{
  "norm": "rmsnorm",
  "rope_fraction": 1.0,
  "qk_norm": false,
  "init": "trunc",
  "lr_mult_o": 4.0,
  "steps": 7973
}
MLP neurons of a small language model. Each row is named by its layer, matrix (gate and up: input weights; down: output weights) and neuron, and shows model dimensions 160-223. Each number is 200 + 30 x the weight over its row's rms, rounded and kept within 0 to 999. A neuron's up and down rows have the sign that makes its largest values positive.
After each neuron's rows, "raises" lists the tokens whose logits its output raises most directly, leaving later layers aside.

L3.gate671,177,203,215,186,174,213,137,232,204,162,182,206,179,203,209,197,191,253,254,260,214,226,197,161,226,200,193,167,149,243,222,222,172,175,215,201,191,191,197,224,213,196,136,196,216,225,156,200,188,193,161,202,182,219,165,218,246,188,223,189,143,212,183,238
L3.up671,216,230,214,247,153,175,219,208,208,202,178,226,203,208,239,183,166,213,261,211,187,218,166,170,169,191,192,183,215,182,211,204,195,189,177,206,189,170,147,210,220,187,250,251,187,220,209,246,198,262,214,106,204,217,207,183,218,261,277,192,206,199,203,182
L3.down671,199,182,214,218,210,205,208,156,138,164,145,207,196,214,183,223,204,169,226,175,208,180,237,205,167,167,186,182,223,190,222,234,251,206,250,203,207,237,203,181,169,214,224,212,165,195,230,220,203,162,194,176,205,224,157,171,268,205,170,170,157,232,194,234
raises: "ancing", "ays", "ata", "ance", "yn"

L4.gate1269,210,198,192,227,220,175,194,176,206,208,174,243,172,209,213,156,175,163,150,235,200,187,241,208,193,211,181,180,215,144,197,230,197,206,157,221,179,216,214,177,177,155,182,250,167,204,156,199,202,168,195,211,254,182,195,182,271,151,233,177,196,225,196,168
L4.up1269,170,248,203,199,209,191,195,189,182,188,162,113,246,156,206,157,246,217,198,136,121,215,204,238,251,175,224,196,159,193,238,256,225,212,156,202,208,167,154,161,177,232,167,214,208,125,251,204,211,154,214,207,198,224,263,159,228,156,225,149,189,178,191,218
L4.down1269,177,254,160,191,188,186,206,204,209,206,211,201,240,196,189,182,237,220,214,116,229,242,182,195,167,164,148,125,154,195,200,210,210,218,184,263,196,215,152,167,228,194,179,196,152,171,215,199,139,221,198,210,218,229,236,168,257,202,145,213,233,215,205,210
raises: " styles", " positions", " titles", " places", " traditions"

L3.gate1160,193,230,187,187,238,196,161,210,185,207,185,255,227,214,196,211,250,191,173,216,218,215,201,214,186,174,111,151,173,209,218,228,243,234,213,194,166,177,191,243,280,190,204,249,212,179,196,241,163,259,216,196,172,230,179,229,242,194,180,213,238,170,127,250
L3.up1160,202,220,196,209,232,162,255,211,196,223,165,188,192,234,237,187,210,232,196,209,236,229,176,198,186,159,195,203,190,198,151,189,232,228,213,215,147,193,215,241,197,210,200,218,146,176,231,195,213,166,172,185,221,206,218,224,145,204,181,174,249,212,191,149
L3.down1160,188,219,187,163,183,249,186,158,213,266,231,191,248,193,214,159,177,201,211,231,152,171,212,194,192,148,223,254,173,200,209,155,201,261,201,137,179,200,169,251,238,282,189,246,232,170,152,221,206,212,200,224,185,209,174,253,185,226,211,248,201,213,123,205
raises: "rical", "ric", "rien", "ron", "ises"

L4.gate628,270,200,164,203,215,171,202,266,240,172,148,215,221,232,189,222,206,239,198,225,211,212,251,246,225,201,181,168,206,239,211,200,187,217,199,159,183,165,181,215,194,158,215,214,218,251,211,224,241,239,191,186,161,244,190,208,213,195,207,198,264,205,173,168
L4.up628,250,193,259,191,172,172,228,198,182,152,227,252,215,225,197,172,217,206,185,241,162,240,233,216,170,232,150,155,154,228,211,250,151,217,178,212,195,196,169,236,187,212,202,175,220,195,208,187,200,243,171,231,210,212,184,214,156,220,208,191,176,177,167,212
L4.down628,194,207,189,219,173,178,191,183,166,235,240,200,193,154,209,222,321,227,168,200,197,242,200,142,223,211,214,154,198,198,151,187,172,188,201,220,203,147,184,181,228,150,210,200,207,215,218,175,196,201,175,202,155,227,214,210,214,248,198,187,217,167,255,175
raises: "ock", "ocks", "ing", "ress", "l"

L4.gate841,171,180,206,171,210,201,194,226,195,186,193,257,213,224,229,223,178,202,241,216,161,167,181,189,201,234,240,234,179,199,231,239,165,193,206,221,184,160,142,170,192,192,191,198,170,167,147,148,209,263,164,187,208,171,253,214,248,152,211,232,193,211,191,211
L4.up841,175,212,212,218,165,164,179,212,209,175,184,202,198,209,197,240,189,187,214,220,177,220,185,178,231,151,217,212,138,211,217,169,137,253,197,209,195,186,250,216,235,188,185,209,181,192,228,176,185,191,204,202,157,189,226,164,199,178,211,196,218,187,216,154
L4.down841,158,173,246,149,280,174,149,264,213,259,159,198,231,209,195,176,250,218,193,240,199,158,227,182,205,206,263,170,200,189,199,189,174,153,198,198,229,185,196,187,256,191,209,257,195,191,166,263,249,215,228,185,217,202,215,192,220,206,220,207,153,201,218,229
raises: " were", " are", "hip", "hire", " have"

L4.gate888,293,188,203,227,156,229,154,225,202,185,179,192,236,184,149,171,187,226,211,249,207,209,182,221,240,186,156,202,223,229,188,186,213,205,226,183,208,144,186,227,211,212,161,249,221,220,198,208,201,147,215,243,203,190,153,219,171,221,201,209,158,220,241,226
L4.up888,197,153,226,132,215,181,196,164,215,172,165,176,214,268,157,212,176,210,208,256,209,196,242,212,189,176,154,202,198,177,184,258,188,203,154,139,196,213,231,208,220,136,158,177,157,240,184,205,201,207,200,251,209,215,150,222,196,130,243,230,200,160,184,212
L4.down888,207,199,203,132,222,160,216,190,227,234,140,206,256,159,186,189,243,242,188,205,240,187,213,257,224,249,151,223,208,185,162,176,197,229,258,191,218,206,201,205,232,182,161,247,157,249,219,203,233,179,178,229,141,205,130,157,161,191,255,224,192,240,200,239
raises: "els", "el", "ased", "ulated", "yr"

L4.gate1142,222,222,213,211,208,257,202,180,181,229,219,235,224,212,199,185,172,199,181,221,222,187,160,169,187,172,206,191,196,189,198,132,200,167,284,170,182,254,211,196,162,200,243,189,198,177,255,180,195,223,231,236,168,241,195,236,190,206,180,197,195,227,182,242
L4.up1142,230,194,176,210,196,229,139,165,210,217,211,291,247,208,162,233,224,249,260,214,174,200,184,128,205,236,251,209,185,163,164,139,215,159,198,171,202,210,221,223,211,242,161,188,265,210,192,171,249,222,223,183,209,141,186,184,216,169,168,188,217,145,204,253
L4.down1142,250,235,186,183,226,187,165,186,187,252,224,262,195,221,210,197,200,208,164,178,198,156,232,152,232,210,169,194,204,151,211,198,176,193,200,173,181,179,213,170,176,231,246,142,184,137,191,183,189,218,182,195,156,243,239,201,176,178,176,159,155,183,169,252
raises: " Australia", " Brazil", " Canada", " France", " India"

L3.gate786,216,193,173,166,210,209,247,225,216,187,215,229,127,199,172,217,226,239,170,184,155,229,189,190,199,217,187,187,242,219,150,243,228,207,169,193,194,216,190,202,199,185,202,191,214,206,181,173,138,213,219,224,198,226,226,196,218,222,175,185,212,165,204,209
L3.up786,198,203,237,233,222,146,249,214,228,180,241,158,172,191,172,238,198,178,184,221,194,199,146,251,268,183,223,196,185,207,190,172,213,158,168,184,223,244,178,181,196,191,181,145,248,232,186,176,216,220,224,192,237,199,202,176,229,169,181,215,206,177,229,251
L3.down786,171,238,154,208,223,198,229,260,237,205,208,171,141,173,226,178,170,182,200,201,193,204,154,238,191,170,177,253,195,213,230,164,247,205,190,209,159,228,218,167,157,234,208,178,251,195,163,182,135,187,212,193,189,201,238,157,233,227,167,200,195,174,219,233
raises: "iver", "um", "ummer", "ower", "ight"

L3.gate280,212,155,143,229,131,237,204,178,245,202,174,199,213,236,207,190,168,258,245,217,170,186,163,182,237,185,273,226,182,165,178,158,201,176,232,183,185,221,193,155,187,193,235,209,181,202,252,106,264,184,220,166,203,224,226,200,186,204,134,212,183,194,212,238
L3.up280,183,167,225,236,207,208,237,211,236,187,166,186,209,215,180,242,169,197,211,199,206,191,184,206,239,218,274,234,234,218,161,218,238,209,216,216,211,176,234,188,240,165,178,203,190,193,190,142,229,166,198,176,251,191,232,210,201,238,144,232,166,193,212,181
L3.down280,149,201,228,208,200,242,228,207,201,172,206,182,244,157,200,237,187,182,203,221,187,212,198,198,181,203,175,240,184,196,196,199,171,240,187,149,192,210,172,135,137,175,199,153,159,184,157,202,189,206,179,211,218,205,133,241,198,277,204,238,201,221,230,220
raises: "ounts", "ings", "ts", "ets", "lets"

L3.gate1057,177,201,166,183,224,151,236,204,184,150,215,199,198,213,203,224,260,215,210,230,241,155,153,164,187,205,207,193,199,187,222,242,283,183,176,221,129,228,239,196,220,205,230,169,189,162,182,198,225,103,243,243,226,217,237,198,174,194,205,159,187,165,172,191
L3.up1057,164,191,184,202,237,156,176,217,175,156,222,190,261,234,191,176,203,183,188,229,163,174,197,246,181,190,135,177,199,166,207,221,208,179,203,236,173,207,237,234,160,224,243,175,184,134,166,211,233,163,203,247,201,195,240,158,200,140,198,180,194,226,272,190
L3.down1057,227,212,229,231,196,157,173,201,163,223,233,225,191,196,184,194,223,246,197,178,185,254,176,212,217,237,167,211,179,248,231,245,259,222,221,217,247,204,195,187,218,204,186,232,194,253,169,181,223,271,194,191,127,153,220,216,212,237,190,177,215,207,170,226
raises: "hips", "ters", "hes", "uten", "cent"

L3.gate332,147,184,201,172,162,149,196,162,188,262,226,205,224,219,189,205,190,262,201,200,197,197,226,216,203,217,240,200,270,198,218,210,190,237,203,146,192,205,186,221,164,165,139,137,225,232,200,254,205,211,164,148,213,157,227,185,201,197,173,262,204,193,213,205
L3.up332,196,220,229,206,154,185,223,190,158,158,214,217,235,192,169,214,201,197,200,193,227,120,273,195,214,198,228,248,243,168,179,219,189,198,237,200,180,186,176,248,153,184,208,171,221,267,224,240,185,219,235,204,168,170,193,165,249,181,175,155,232,178,189,146
L3.down332,161,214,218,211,203,174,219,192,211,133,181,170,219,213,187,189,188,229,215,223,176,228,204,204,186,183,179,204,178,215,195,177,196,235,189,196,189,209,206,211,149,175,226,189,233,171,188,222,186,265,204,172,162,139,199,172,170,216,166,175,241,167,227,166
raises: "|", "ping", " parallel", "|---|---|", " insurance"

L3.gate1048,215,159,225,190,220,237,218,204,190,204,137,226,182,171,183,175,209,177,211,197,189,153,176,141,207,237,213,259,195,189,227,184,181,237,241,194,144,238,174,200,214,194,189,215,176,163,128,183,173,215,213,189,243,201,229,210,212,237,189,165,204,261,234,229
L3.up1048,242,230,221,227,197,163,215,172,224,221,244,198,257,161,223,199,215,218,193,164,172,228,162,153,194,257,238,212,191,139,216,206,215,193,199,178,181,225,159,177,175,156,195,218,184,206,142,195,187,159,245,154,276,227,231,162,181,229,222,194,201,193,163,204
L3.down1048,223,208,200,177,224,162,175,214,160,224,180,173,245,165,208,212,200,254,185,166,219,164,177,166,211,172,246,213,151,198,222,216,170,220,273,115,163,213,171,208,175,169,182,227,204,193,128,199,195,195,194,188,253,198,227,207,224,226,179,183,209,260,224,232
raises: "act", "ound", "ress", "ility", "are"